MLP neurons of a small language model. Each row is named by its layer, matrix (up: input weights; down: output weights) and neuron, and shows model dimensions 32-223. Each number is 500 + 40 x the weight over its row's rms, rounded and kept within 0 to 999. Numbers have three digits each.
After each neuron's rows, "fires after" lists the tokens most often just before its 100 highest values on Wikipedia text that the model never trained on; "fires before" lists the tokens most often just after its 100 highest values on Wikipedia text that the model never trained on. A number after a token or word is its count.

L12.up1407:537508476502500444496614511509593541456580498456430474481450513499501522464557462523526532484523522518495546495480521469506448548489525542520550533435435492475499489454482589508494645542494548504557535499478483469495440505525503499562507544479450503498539487445561482490461565492479508553519559555524446555557400476547445433548425516438519497496451463508506486470515524554509514509522509523541516550485455504440554491541483504506508508538473600512506484524480554573534463481471542469500501467606550500434458446498561470536452473441454522531529433498492557466463476535481462539
L12.down1407:531550403500473540518554487520461554529508450511480464462429462608455538496485454553558567493528500473500407480470567567491518441458553418444476436455588407494554474497503472454413452515515570515480533539560482521546525463568484434556483520489475500427525490442449439584442462524426491449552582511550528551516491480468557523522572486477516482485479544526497439449486453485474447521517506435490481457504503507530504532496587549483472474515495545585454481486521477482494517544460451533542532439477457469408487494544504533538489525475521482412425510508539519484522533517526532489
fires after: "| " 68
fires before: "| " 70

L4.up75:572395494554459479567476504478517531497480494417503522484527507521475491509574485459538480555481449558551504574503430494508520548481469465470493462487510460537487492484515559462558549495532475472489515494480521492496492478540516564538488504506479513503405467531465482379479461448498492536494517583543470522471479505491517468523441513501531447484533498553503490477492529483503530506528458563559557450498475373485486484323540504492537442496470572532550533490526498504621473591558501436512447515489518478504476482530499501566445496392497539466534493455426531496488487394462466561
L4.down75:453510468476499470463498473452522481457463495560512462548464504602452533531453497456535500472454468469522459585537539455592498531531571526573459490482525503519604432461530555451482516534535502444494472545502427540557441500561474587483530477503489512465487532496477483516456560490478456563469511485504457484506442531414550457482519480447452474468474583542511476440538538465472593579564472508539534491432482531486433479452478402510494460439487556548542513480504508521441495542543439444507469476521443441485423477506520468460440502536506570535525558496507512514525441502535526532
fires after: "| " 69, "\n" 7, " " 4
fires before: "| " 61, "\n" 8, " " 4

L9.up342:565408469542471498480463520439530473584462558499478468497512466458485509417479564516549516481485512535534450533477515478512487526440462485470528496521553514545449417471563479434476511509520457552588509460566448565487513464517529481533521527489533497535460539548495519465533431504539538580569527489504526570496433499564463541464520546482508472501480529470462530523494552447533507462517503509518473517489513455545441513499481476462532446549454524470417440460494512486484476534524527469502530549574452427476472484440512484529487556492471486579555413507485555500551464420497454559
L9.down342:551428495532491491540495400497472423537427507528533480483490520531435462463449503554538472517522475473580476540430576498492469580473506518520592554491517494486569463487516501440454491514503476535472530509551496491498533461557499441477489520542513528463437504519479447448523456532510522509518474503461603521609505497494486548465480543480523454527510462473466543385552520497513523511515480543483493591559495453537446541518466473516465520556459468535494512538509487500496492520563488528383448555493458492524418489494496491499512489532434502556513437518469535483476548479516400552
fires after: "the " 54, "The " 7
fires before: "of " 50

L7.up1395:576481495487517496553538523475592560500440481479440382532539509549483492525499413411408583516565496537552479519461485516519435514541440483531538528495477501469494506486600497539548525532536496485508478440466576531553523525439477458444461592494520442421493522434481501475521488534468443517488469566469520483504524561484522468544500468474522545562447486504523478490492460490466486499468535538518458427505453470478506494489470494468469497449555553515520481530547511563589470457534523555494504540473511436563518467518495530463496575528547477546561481460464414499513498517466523539
L7.down1395:524498498542426493503518457483540520546525427477466518529565547544491482509439533463547505510537491537565540508482525493518500529515474475538507482468506427474541480448544594517463498489512481563453500466543458441455431457401550538533487536467493451454503488489463540493548523481457518474515459564580436589561509521500457419543553468500502530518480541524524491511457465492494470453539499520552486451488516490559513466494505489470539430509556466469613486542625592555499511518483432586493455520529473471511501468540545534521485457519497497464460525503527435448538552502507468543
fires after: "| " 40, "+" 8, " " 6, "O " 4
fires before: "| " 44, "|" 13, " " 6, "W " 5

L9.up156:495465453493530442515498431437463419446470455527550422470439543490486516507571526456530517498417582509585471501484461475527511527488461521577515476452517501417457452493482511445542554513486539433526490453510530515532487468485513474501452529537518520562481500500526476488531477475402438401510545542579553538471416531486508475422477458473513544519495472541523482459485593522563483542492466528494476545474525432489413449479462527528540501572494528467502514432558432466462495459562447476460522499481455523502537500523512477518507562429436557548476510431474467485485505417439508480
L9.down156:530437474518473518503475522493530518437491497507487454442485511445497580506546541502512505476459488447480522484471526481545507449537524448557565477529557462520497540511575552544531503515516463444417475474508498554524493507476464445541512562580435518447539551441538458561571498478494404493483506500467475567491507561461501550453511473511469479480562507445487511512466541548564490484479549580521527526474508542523467489478481478508542430476506512489523476523469503489415475496523460472471560504508376558470476449551460473580495502488452503443479484545492469525553484567503583527
fires after: "| " 57, "0 " 9, "3 " 8, "7 " 5
fires before: "| " 49, "7 " 4

L4.up825:509445496548494438492548503456538562499531493491469469498515490488482532462610427451497507535450491543513490521503435426512567514481444461590501392544509511487481501473581521508473545570544479486514585488474546491466434498514541545479480535473524504552447486556496455477470529531454515459511515524514461525437447510590463441450480491475538525514456518533509529482529537490541515558510540522502551467448489425482489438424479557494525403536468564502522500492462500517535461565545501430487398501567498475472507487546531498508492523394530458450518463495482538516498422440516455467
L4.down825:550540528519425481505577456559482527508479420544525539495481522498486512475475565512522522526449445513551505537520427480522520558517492423622520439498519443456502472446525585459535541457548484542526513482420496505445510535502445495547516529562402554459544490494452533519465464487534494461443543498509524549571465551521477563501498510520495538566503467491473456500458455522526519471496483550454501489401508496524540507492464464560491435484471538473503528554483474490512506529566444494538549543480490495513426426513486421575545550556455561497506509442427520463498545451462476567
fires after: "| " 92
fires before: "| " 75, "|" 18

L9.up738:561421509551521471476438504474443453552530505481483508548451497438481527517484455526493549547466466540475529536483504404473550566521486546539452496552527544563517491467542577541495524500517417469491548518471560511527495560488528524519467502452576466489482561486529524463504507486523493513461523493536506519501453576522472427482495500492442450575518496532512512510503505469490631446427480507507491488499577522522490468449486545416512502460428535492553494503537521544540487475594475516453455510622535514497522484527480452489475554453467450481562458539452513423422518500437485527
L9.down738:473521487458530475518467539516518493555549453596488459459566456477521496410482521464504497552479570408527497483537492457540513522535453518509547441517439463451502517556479507491559426474514548491499531328483529519432545474551502578545502456488462509577439470476541478548444528456499496536537500487542445539489489466460461519473472510546458479390554536474557495445507407544485520384529518489514433452497521547490531521524541560488600517505495541477544485458479490474469508540467539449459495460533550496552501484491475550496439486495524459525492478489513560467568501444500523511
fires after: "| " 57, "″" 10, "′" 4
fires before: "| " 41, "|" 10, "0" 7, "″" 4

L9.up609:500511516485538471506493507469520484453492538483503526520503452482495524529487453456457514393453537504515545533529457572472484521506535558559476549499468563500455509492503576529522542544510511534459559502478514458421526470567525500477493459486464525499490495518512488438515522489465512476548476476577518526500508529539418532542465461463486524454562438522519517449472545491434537547497507525545512503393437452458553546448475491565462485527551535442528527452551539562527497460551485519504493475509487491550527482525544378491469576464522509547540438443483460477520595417470514545
L9.down609:483524549475540495460502520528524521489493527505494524559492524513454500505494458522489515482455524457455570470542537549522472516450526525514503522493522458495427485651443519482446487523420531519484515457500450512468528555454483444509499539531427540480483479489470520519478499532535477449498512518493515516533495494515469533439504460491507500508520498490513479530384549498500554520501443459507468501487436501523475506503462516524519493505479477496480501470551470483477507481501459471510435485394528432464527441498567545481501492458547476467573580517473483453513486525494482537
fires after: "(" 40, "| " 25, " " 6, "(°" 4, "{" 4
fires before: "." 37, "| " 22, ") " 10, " " 5, "{" 4

L9.up1227:485515469530516468548537504488563487496484555548478486478523444546502529484569532464506505517448480505568444445482479499517498488543506547534438527504469564510515542506542482522653512514467504404498555445552525534470505507544519472470443495496478517541480481513498570449495497552496551558503542515548556489488420462520497414503516431480459509520463446569485508494477541484488534494475482573548493451499468430414543479496470578533492565562526494576511525475545523473464452531493484456534431501518534489468529480514516490526521485461564463462585470468500445378504578475426486451
L9.down1227:484511466571501481425543467533504536489531526560493449588597495562495458567478463516500457417528463435538573441439468514560531504521511435471523457462513437518536426503421511501533517451488478394564480482513547483518531515518476491503524452487470451542455515562533542527495525490488561492553452546614426489425555531534440483459603568471525484412503489490538497569439494436511512455491544438540426446482490555519492533483532477432526510500527553482588508551464478550511537408457450620449496491486524474515527507501491453502536523447497557415469464515493465456524552505560493547
fires after: "| " 48, "(" 15, "; " 11, ", " 8
fires before: "| " 30, "." 13, "); " 11, ":" 6

L4.up700:533391496432491501511546491487600557551492411448478452475471579478460518512562476437524449537508487524482526623494431498508565479517458471503493470486463546510486456468587571509534498508509474447493512537458515451460462495543524575552483482502520516552522430547487504429499438528481535486435598548517495524493455499539436454550508525465529518499540531542480533455487516480485572486519442553528538475474478410494469471368441532472534428517463546496546558478509486468545444550532500457532428474540521524491479461506481518608418511413513493450553499472463559481460459464533455546
L4.down700:457504470485478518512498496554436514513450493581557537451523425512475436530398524508501473508459510497510483523541472526570495524533477512467504454511502522507518447517534480429483442486576500512499523523521452503517472510509502508533544450512473504561518569541473576504487606492503593511426545495448446549558398434433472499452498462454535591460485518493538497487500501448456572561548494547551589535428441572492563469476434443545499504497467519523529506470547447553442501472560467468444534368499467537487479521485509465488500469495540512525505502546555472506530501538552456497
fires after: "| " 68, "\n" 6
fires before: "| " 64

L12.up268:533501542509491472472500507452487506459485468497475508444470498564462493468574543513467536477434501551512471630510473512472502495488542523459459501530534483542490530470485484528522530482511476490431525524591478514509531553532519538463438502495508498504520471490469485500465546488497537497522442423445548423546497552446495474524538427539486482480459457494533540503549516441523473472462502514536497443531527501460536604486492442530502553549536507445481515497500470532525517489506527465469508594450506468511589550480549490533541539497621521595515501545527517534531451499398486488
L12.down268:419556485453456478520470554523498525532523524454479440587546496499464537525530487494585445568514517460506521581530517443526415567521474471518449443401542543546461464512511528503474439470559510435566484494457467438566560508476488634491490474492510528541526514525478510486512516538525498588478486469471468482525534460523408529512535531439512556426519557492508525462478515492525521550514530540532475495531548558561514539489545497468467457518517532487588436527492478523538465450502467540503419554462464495495509490521490518488478515443488433482505474477464468557545491495577540532
fires after: "(" 31, "born " 13, "/ " 8, "- " 7, "–" 7, ", " 5
fires before: "0" 19, "3" 11, "8" 9, "1" 9, "2" 7, "born " 6

L9.up701:490508512482522464516540504418550500520536477494437508517466523449472470468536446430462540529464571484526483456502527471536489511490527507469566444562429503514460429457486457547452466516558510493476522460575488571502558469566473511484461496537510511535506480545469524477555474429424560507527557471505581494526431469559578446492471495514536462477437465510619476475462435457564494510519534578535478464466460497490511543477459548526476469528503511489480482476456497501507510491521454406501407501502457440542473480462568480537483494459531457529596501500474543484519472490511425486
L9.down701:566516532516492559445415507474540515466483540445482467545541512545496474450455580502449453495503486473530503504491508572528479504526393508432473508518425432487480450444473530484506445483501504502553470562468481443541514536436498517474509513467500463532518468499524535498479547512444500451486442495554505480425486462507509452492577541545440543462512418452453489605483559551490522530536519517503480554504497553556463448508509434519456501434454526532522510555495421498438482434497472489444512497451485505497448556456468543482495499510556431523438487442482476596479551486521524520
fires after: "| " 59, "the " 12, "\n\n" 4, "by " 4
fires before: "| " 31, "|" 26

L4.up591:593416532505468555512519630475517534472482501532534505498523450483359517505514530514553536633456515497566640496519492467489522501473507502525526533490542504535499460470518488503527476545551354487468498498522488500551533514452519482499472538528459547492469553520502489544497518528450464480452597503508441496502532529524483467507503487528503495497481484497547571530477537396481505512478518482469492529488511503575498481482506521518665473330560522490500538527461520520517377538528429467503476512495469475585481480521465507505497477487508490454489489512493503467510457495467497516
L4.down591:389621484549516474485493442461485507515517506516446474570518533509604509456453511486419458469542459507431434571471481557461501465541491448535490471588464502507540515370525494522428520459524526538539455513501472504442513557553533554463545459494529434560496463519493524492576523478528510494545467457481465513464458428457520503545463527480477491495521506518406471499550465588501550535479474484504462449489472533474483482549518487498419438528436525556537590498586519450497487502517520508502532505526476521469539487494522482519546542496480550514550467449516506508548505478502415469
fires after: "| " 35, " " 14, "United " 6, "the " 4, "2 " 4
fires before: "| " 30, " " 10, "|" 8, "0" 6, "1" 6

L9.up732:494510448471409422476487524376544532488528517516452468514542526483528565473488519488493490509501522544471440521460550452529458479457502481516564475538513528518387373453505529484482482465504535440578519483484472540580511514476483469470472527487496448557460529554482481532517548484462399572488476568430476564506481508522456492529428535452524501496531520562478496512491522489441520451496540501460475467462442555500443415501492507515497456504459573498515462519564496448487512505565485455543566468452513507493527517522520536458508491439593524512498464550446572516529531458503504515
L9.down732:513528553486506424574484552458485468495517521462507528458463437567444461496438455497482509526537522526521515470497501457513503478520544580600522489466525532481487456546482527468442507551468472476447506501500516492531475540538543553545516430521512526491496494496465489512542471505577478519490541394464481533482556486530529458502515476515498492496571460527474563547472506486466512406506445494564518557467447488522486528482481466501518456449437498552527508502462485467484484550423513578462485524469544554584429488519487459418472618567538474392416538551527492463567515528489490552
fires after: "the " 40, "his " 11, "s " 9, "bur" 5
fires before: "of " 26, "and " 9, "are " 6, "were " 6, "in " 4, "was " 4